{"n_layer": 10, "d_model": 256, "n_head": 2, "n_kv_head": 2, "head_dim": 128, "d_mlp": 1024, "vocab_size": 7506, "activation": "tanh_gelu", "norm": "rmsnorm", "norm_place": "pre", "norm_eps": 1e-05, "positions": "learned", "qk_norm": false, "attn_scale": 0.0884, "bias": "all", "tie_embeddings": true, "parallel_block": false, "init": "normal", "init_std_qkv": 0.0227, "init_std_o": 0.00509, "init_std_up": 0.0227, "init_std_down": 0.00509, "init_out_by_depth": true, "optimizer": "laprop", "lr": 0.00112, "beta1": 0.9, "beta2": 0.98, "weight_decay": 0.19, "lr_head": 0.00415, "warmup_steps": 234, "schedule": "wsd", "decay_fraction": 0.591, "decay_shape": "sqrt", "final_lr_fraction": 0.0, "batch_tokens": 32768, "seq_len": 1024, "doc_mask": true, "z_loss": 1e-05, "train_tokens": 170100000, "steps": 5192, "dataset": "wikipedia_en"}
MLP neurons of a small language model. Each row is named by its layer, matrix (up: input weights) and neuron, and shows model dimensions 80-207. Each number is 200 + 20 x the weight over its row's rms, rounded and kept within 0 to 999.
After each neuron's rows, "fires after" lists the tokens most often just before its 100 highest values on Wikipedia text that the model never trained on. A number after a token or word is its count.

L7.up1015,199,194,206,228,155,227,202,199,219,201,205,171,213,158,212,215,197,223,208,206,196,219,235,208,226,252,206,193,230,219,197,219,181,192,149,205,235,200,202,200,226,176,163,207,210,199,189,197,204,228,192,203,180,207,182,166,228,207,214,195,208,199,208,206,210,195,173,182,167,213,150,197,197,218,208,183,183,204,219,228,209,196,207,203,190,194,193,202,195,228,202,194,196,172,221,214,201,190,199,163,193,182,186,200,210,219,224,221,179,199,189,188,162,196,185,216,197,187,214,206,155,224,210,190,229,169,205,210
fires after: " on" 55, "On" 12, " On" 6

L2.up824,201,215,154,213,202,179,164,226,188,195,226,225,220,231,211,201,226,182,256,201,192,217,194,176,196,199,228,230,218,219,189,184,164,218,178,165,270,206,186,204,197,228,214,191,206,194,182,210,202,197,217,188,192,175,206,196,200,212,187,186,200,227,174,204,198,184,190,225,190,171,208,191,200,203,212,209,190,221,161,204,178,184,189,197,195,208,218,223,188,211,195,190,219,200,217,192,198,219,196,174,193,204,188,202,191,213,167,210,179,186,225,251,199,203,227,215,172,188,198,197,200,204,198,181,197,217,172,187
fires after: " |" 34, ";" 32, "|" 15, "-" 11

L4.up268,237,204,191,206,221,183,216,189,218,185,205,201,174,194,176,220,239,200,213,205,206,204,198,164,187,223,187,198,181,229,175,178,165,231,176,164,218,222,185,199,203,186,190,206,197,188,205,188,182,197,181,185,154,194,215,202,163,239,159,155,223,182,204,213,223,222,190,185,195,206,176,196,213,201,211,207,205,219,158,220,175,166,196,252,166,200,204,221,184,198,204,184,230,179,189,207,179,186,213,206,212,216,178,168,202,192,207,212,194,209,216,203,188,214,193,239,198,161,202,183,213,199,201,216,181,158,184,181
fires after: " " 41, " (" 23, " as" 5

L4.up68,215,190,182,203,171,177,247,161,179,171,181,218,205,230,203,195,175,203,195,174,235,200,233,147,203,229,242,209,208,188,207,180,191,197,196,161,205,212,223,175,200,194,209,187,224,159,178,202,214,224,216,215,200,186,215,184,194,224,172,183,198,188,211,206,218,210,225,208,178,199,226,187,216,227,239,182,215,229,186,224,192,186,223,173,183,188,219,213,194,182,196,193,219,193,193,185,211,171,187,213,204,217,198,208,197,194,177,221,186,191,225,201,177,216,178,231,205,215,213,217,222,218,239,215,196,195,151,184
fires after: " is" 30, "," 22, " as" 14, " was" 9

L7.up199,233,196,207,204,170,192,194,207,228,213,202,197,210,190,178,200,202,187,208,192,214,201,189,189,212,198,206,213,202,201,162,198,182,189,184,166,255,214,206,185,193,193,218,217,211,175,222,193,185,208,198,177,190,184,228,233,204,208,196,191,156,224,223,194,234,181,197,209,191,194,179,167,197,232,188,200,218,197,179,220,202,168,202,174,191,227,197,232,218,192,198,186,240,180,208,190,210,198,237,241,200,193,200,190,159,193,182,200,185,185,194,206,232,219,177,176,214,199,195,229,174,205,203,204,191,156,145,182
fires after: " |" 65, " " 14, " /" 12

L7.up17,209,213,196,180,185,204,231,192,169,192,173,193,223,170,236,168,178,243,192,185,207,208,206,164,200,248,200,239,200,206,180,214,170,199,204,203,215,209,222,188,219,211,214,172,214,187,187,171,220,214,201,217,209,193,253,172,187,238,178,179,219,193,231,212,197,153,201,221,173,209,197,174,206,228,198,210,201,199,193,222,181,197,232,203,222,211,204,194,169,168,183,190,192,171,181,234,198,188,200,210,207,194,188,174,184,203,188,182,198,160,231,221,193,211,220,234,213,199,177,212,197,252,224,212,190,187,172,178
fires after: "." 24, " is" 18, ".\n\n" 9, "," 7, " and" 6

L2.up528,206,179,167,205,208,185,212,201,217,170,212,182,232,192,198,202,210,193,209,225,184,252,158,243,242,202,211,228,190,208,151,190,173,210,192,209,212,209,185,198,193,215,223,150,200,197,226,207,218,202,236,194,192,211,215,181,205,234,206,195,203,212,219,206,193,196,196,178,211,184,225,198,196,199,167,222,196,178,187,218,193,147,187,191,210,205,188,200,207,203,182,199,215,196,219,214,180,237,209,187,191,227,209,200,183,193,202,199,218,199,226,238,217,203,217,229,176,201,209,211,195,211,185,181,190,184,181,176
fires after: " " 60, " (" 9, "–" 7

L7.up554,211,217,159,211,168,189,178,220,217,192,156,233,208,205,203,205,234,179,198,197,194,209,186,225,227,184,221,233,207,206,132,176,196,207,194,184,243,203,208,226,218,185,232,199,203,226,202,208,219,202,223,177,201,189,202,219,217,226,216,204,206,201,195,205,226,216,211,214,210,192,203,180,203,213,201,210,211,224,170,237,192,206,172,192,211,230,210,207,195,218,165,176,205,193,223,211,202,202,202,193,187,213,179,209,176,187,202,183,149,200,202,242,209,204,196,188,150,197,189,212,180,194,199,184,207,162,188,195
fires after: " " 63, " |" 13, " (" 12, ";" 4

L4.up252,206,190,202,178,223,198,197,218,220,198,183,171,179,230,220,194,251,216,205,216,212,189,143,186,189,212,178,204,216,224,204,190,192,206,190,206,204,189,187,180,222,187,212,204,188,227,189,181,232,217,207,222,186,191,206,169,177,216,161,168,214,211,190,190,202,215,184,210,205,191,172,214,214,222,182,234,204,224,173,241,175,206,187,228,175,214,195,223,196,181,239,191,247,189,214,231,199,203,196,190,220,196,216,199,203,183,201,208,230,194,220,216,238,169,209,202,201,201,161,203,175,206,189,190,209,198,193,201
fires after: " (" 38, " " 18, " \"" 12, " =\n\n" 7, "." 6

L4.up73,174,178,175,210,206,199,195,174,178,201,192,227,198,219,208,193,164,198,220,198,238,209,204,195,218,196,207,203,167,221,203,198,194,228,187,213,235,232,207,195,213,212,197,198,195,181,216,184,200,197,269,225,198,211,200,179,204,218,224,151,198,217,217,210,250,193,229,224,231,200,195,186,214,193,225,217,185,194,173,203,174,191,222,202,193,196,247,211,183,206,195,173,199,215,185,179,193,213,194,212,211,182,171,210,225,174,150,195,219,165,217,215,207,207,232,204,191,195,211,227,181,206,196,214,186,196,192,212
fires after: " is" 22, " was" 18, " " 7, " as" 7, " /" 5

L7.up570,188,213,188,206,187,204,187,216,183,198,178,191,215,173,225,189,193,237,170,205,196,217,201,194,183,218,200,214,183,234,179,181,181,195,159,195,231,208,218,231,186,200,243,223,200,202,201,215,240,182,217,164,221,214,213,185,179,207,199,201,229,215,227,192,240,199,180,213,243,201,198,196,197,251,179,223,212,218,170,198,168,204,213,210,188,188,196,212,232,190,177,198,208,144,176,199,195,157,196,184,207,230,194,196,181,192,167,191,202,186,196,230,180,221,213,179,201,206,186,200,139,186,182,209,197,162,195,187
fires after: " to" 67, " in" 7

L7.up580,220,201,181,246,212,193,185,201,182,256,207,189,219,184,176,174,195,189,220,201,216,199,213,219,209,188,196,237,180,235,185,194,202,188,208,224,210,226,185,225,187,220,194,208,227,200,205,189,229,197,195,183,187,232,192,190,195,220,191,210,202,188,254,223,252,207,190,191,233,191,181,195,184,225,203,208,214,201,184,230,201,201,179,206,214,186,183,198,179,175,186,192,186,184,204,221,197,202,224,170,217,225,200,196,182,188,198,195,177,189,228,229,173,189,233,220,198,198,172,215,201,186,193,207,199,207,173,206
fires after: " and" 32, " of" 19, " by" 7, " in" 7, "," 5, " to" 4

L7.up1014,215,222,189,206,202,189,235,225,161,183,170,216,184,201,214,192,183,231,201,225,219,204,204,224,163,237,164,187,211,210,177,192,194,205,151,198,206,225,220,223,198,212,191,208,197,218,187,208,185,217,217,208,216,207,214,176,175,238,172,136,195,198,226,180,198,189,226,197,195,218,161,190,205,203,181,226,193,177,175,206,195,161,206,181,190,186,228,206,202,196,182,226,215,215,188,228,189,211,225,193,213,186,182,177,194,182,197,168,226,181,224,232,202,216,234,205,190,189,155,226,187,208,151,207,207,182,200,189
fires after: "." 36, " with" 7, "," 6, " that" 5, " \"" 5, " un" 4

L4.up782,239,196,201,221,220,214,193,177,206,208,208,169,212,181,196,199,236,200,236,209,219,209,186,197,215,232,192,229,209,202,196,216,162,196,184,180,191,183,212,231,145,188,195,212,192,156,216,193,198,193,212,212,161,190,210,167,212,206,162,216,225,217,220,178,189,169,188,206,176,201,197,145,227,222,207,203,192,183,198,220,148,201,185,250,221,201,191,195,196,243,198,209,203,185,203,253,171,213,188,195,206,195,197,199,181,178,221,201,159,197,185,199,195,235,215,246,177,197,178,200,184,201,196,206,245,154,205,188
fires after: " the" 24, "|" 13, " on" 9, "The" 4

L7.up911,209,215,172,231,206,194,200,204,196,219,196,222,226,184,179,205,243,187,180,205,155,206,205,185,214,210,168,228,185,189,190,213,218,220,172,174,210,208,227,208,214,173,208,199,187,186,200,209,205,152,201,206,197,188,213,182,205,209,192,167,232,210,201,209,201,183,207,224,208,175,179,181,226,200,217,161,199,212,173,177,170,221,219,186,187,193,189,194,195,182,161,204,160,189,203,203,213,234,198,209,180,218,222,189,220,211,177,206,212,195,182,260,213,198,165,210,214,164,220,219,177,230,189,187,213,205,234,166
fires after: " was" 24, "," 22, " of" 6, " and" 5, " been" 4, " in" 4

L4.up656,209,192,183,214,165,200,196,211,182,220,201,240,159,216,224,204,186,208,207,209,204,206,181,189,189,194,199,224,203,187,196,189,164,201,214,226,196,202,212,215,208,221,249,216,209,196,207,191,203,202,231,217,231,187,223,195,179,206,180,152,189,192,211,209,195,162,216,229,184,154,213,178,216,243,181,226,215,168,215,227,202,196,243,169,238,198,223,200,215,198,180,226,185,207,203,213,201,171,217,214,227,218,168,201,204,229,214,219,176,209,210,220,209,208,217,201,213,223,166,198,215,193,214,203,199,208,183,196
fires after: "." 60, "," 15, ".\n\n" 5, " which" 4

L7.up845,258,217,179,186,214,191,176,219,201,222,162,195,203,213,200,199,206,226,210,212,188,204,189,218,206,213,191,249,212,209,211,207,226,213,152,173,203,213,214,213,201,216,219,202,199,184,175,208,258,201,213,194,188,186,198,153,181,191,213,199,224,191,202,209,229,217,173,210,208,193,215,207,192,199,181,223,201,230,217,192,202,177,188,196,197,198,170,149,215,231,183,226,210,165,194,212,183,199,236,198,192,218,194,197,212,188,178,206,171,201,190,213,200,190,205,238,201,174,170,203,195,174,171,228,167,197,200,179
fires after: " in" 36, " to" 11, " " 7, " from" 6, " the" 6

L4.up915,206,188,219,181,176,216,206,247,172,187,189,193,181,228,222,195,197,251,169,223,222,205,191,194,162,220,186,231,228,221,214,191,211,210,200,151,210,202,223,188,189,209,200,188,215,203,187,224,200,211,218,204,220,162,209,141,201,207,195,195,208,185,201,213,195,201,186,219,217,184,202,203,224,180,167,211,187,214,199,234,166,193,224,236,203,240,218,211,217,176,231,201,198,166,191,199,240,203,196,200,207,212,226,167,186,215,185,174,204,195,217,218,211,187,201,208,224,193,167,213,179,203,234,223,152,214,181,181
fires after: " (" 44, " \"" 17, "\n" 8, ".\n\n" 6

L4.up982,207,203,208,177,186,208,185,210,214,185,172,173,244,203,208,213,194,218,185,218,174,204,204,211,207,229,183,186,199,215,201,257,201,236,163,216,178,204,210,202,209,191,185,219,180,220,228,175,223,216,222,196,233,189,197,161,205,216,168,205,216,164,218,193,222,176,205,240,214,145,207,205,219,230,161,231,200,209,168,236,197,191,230,219,197,210,175,231,215,189,203,209,211,173,223,212,217,198,218,192,221,182,207,204,192,184,202,182,203,187,236,198,219,192,201,191,222,206,167,263,171,182,175,217,193,176,209,225
fires after: " (" 30, " \"" 27, " on" 4, " a" 4

L7.up645,222,216,169,199,215,208,199,181,192,215,223,181,222,186,196,190,195,181,217,191,207,212,185,188,271,177,184,188,195,220,225,223,203,232,165,234,238,205,250,210,220,187,213,240,202,207,195,183,216,198,223,205,185,185,224,205,185,221,195,192,217,198,204,214,216,149,209,211,203,177,195,171,190,215,223,186,196,225,220,195,186,213,215,234,200,215,191,216,199,189,198,187,174,180,184,197,217,247,212,204,146,233,215,197,221,196,195,217,179,189,202,199,204,214,217,199,201,207,199,197,185,202,214,201,191,201,188,219
fires after: " was" 29, "," 11, " is" 8, " were" 6, " he" 6, ")," 4

L7.up376,204,218,167,191,187,186,216,204,191,198,213,218,184,188,190,200,196,160,221,225,239,200,229,187,259,208,222,178,216,216,146,219,185,224,202,160,225,206,194,217,204,186,206,214,215,174,191,183,202,196,203,160,188,200,222,213,208,191,204,191,200,242,190,164,224,212,200,194,218,200,195,190,200,204,205,195,230,228,184,193,214,187,201,179,209,208,229,217,219,204,179,184,204,189,203,199,211,201,200,213,159,191,179,171,190,178,174,202,175,188,204,205,198,217,203,206,195,204,175,232,205,225,199,199,182,159,140,183
fires after: " |" 57, " " 38

L4.up204,191,222,214,194,182,220,179,215,167,193,182,177,185,199,249,200,214,253,197,216,206,205,202,173,209,197,164,204,247,200,203,189,210,240,209,176,209,174,230,182,228,160,211,172,229,210,176,203,217,210,230,213,206,202,199,203,176,198,168,188,216,205,186,204,220,215,188,198,188,194,197,183,201,221,194,196,185,198,175,195,157,197,220,250,178,209,196,221,188,204,209,187,203,181,186,239,244,211,190,202,205,194,194,180,199,214,185,158,212,191,231,225,199,182,187,212,205,197,178,201,183,194,222,215,209,221,189,197
fires after: " (" 40, "RA" 9, "\n" 5, " \"" 4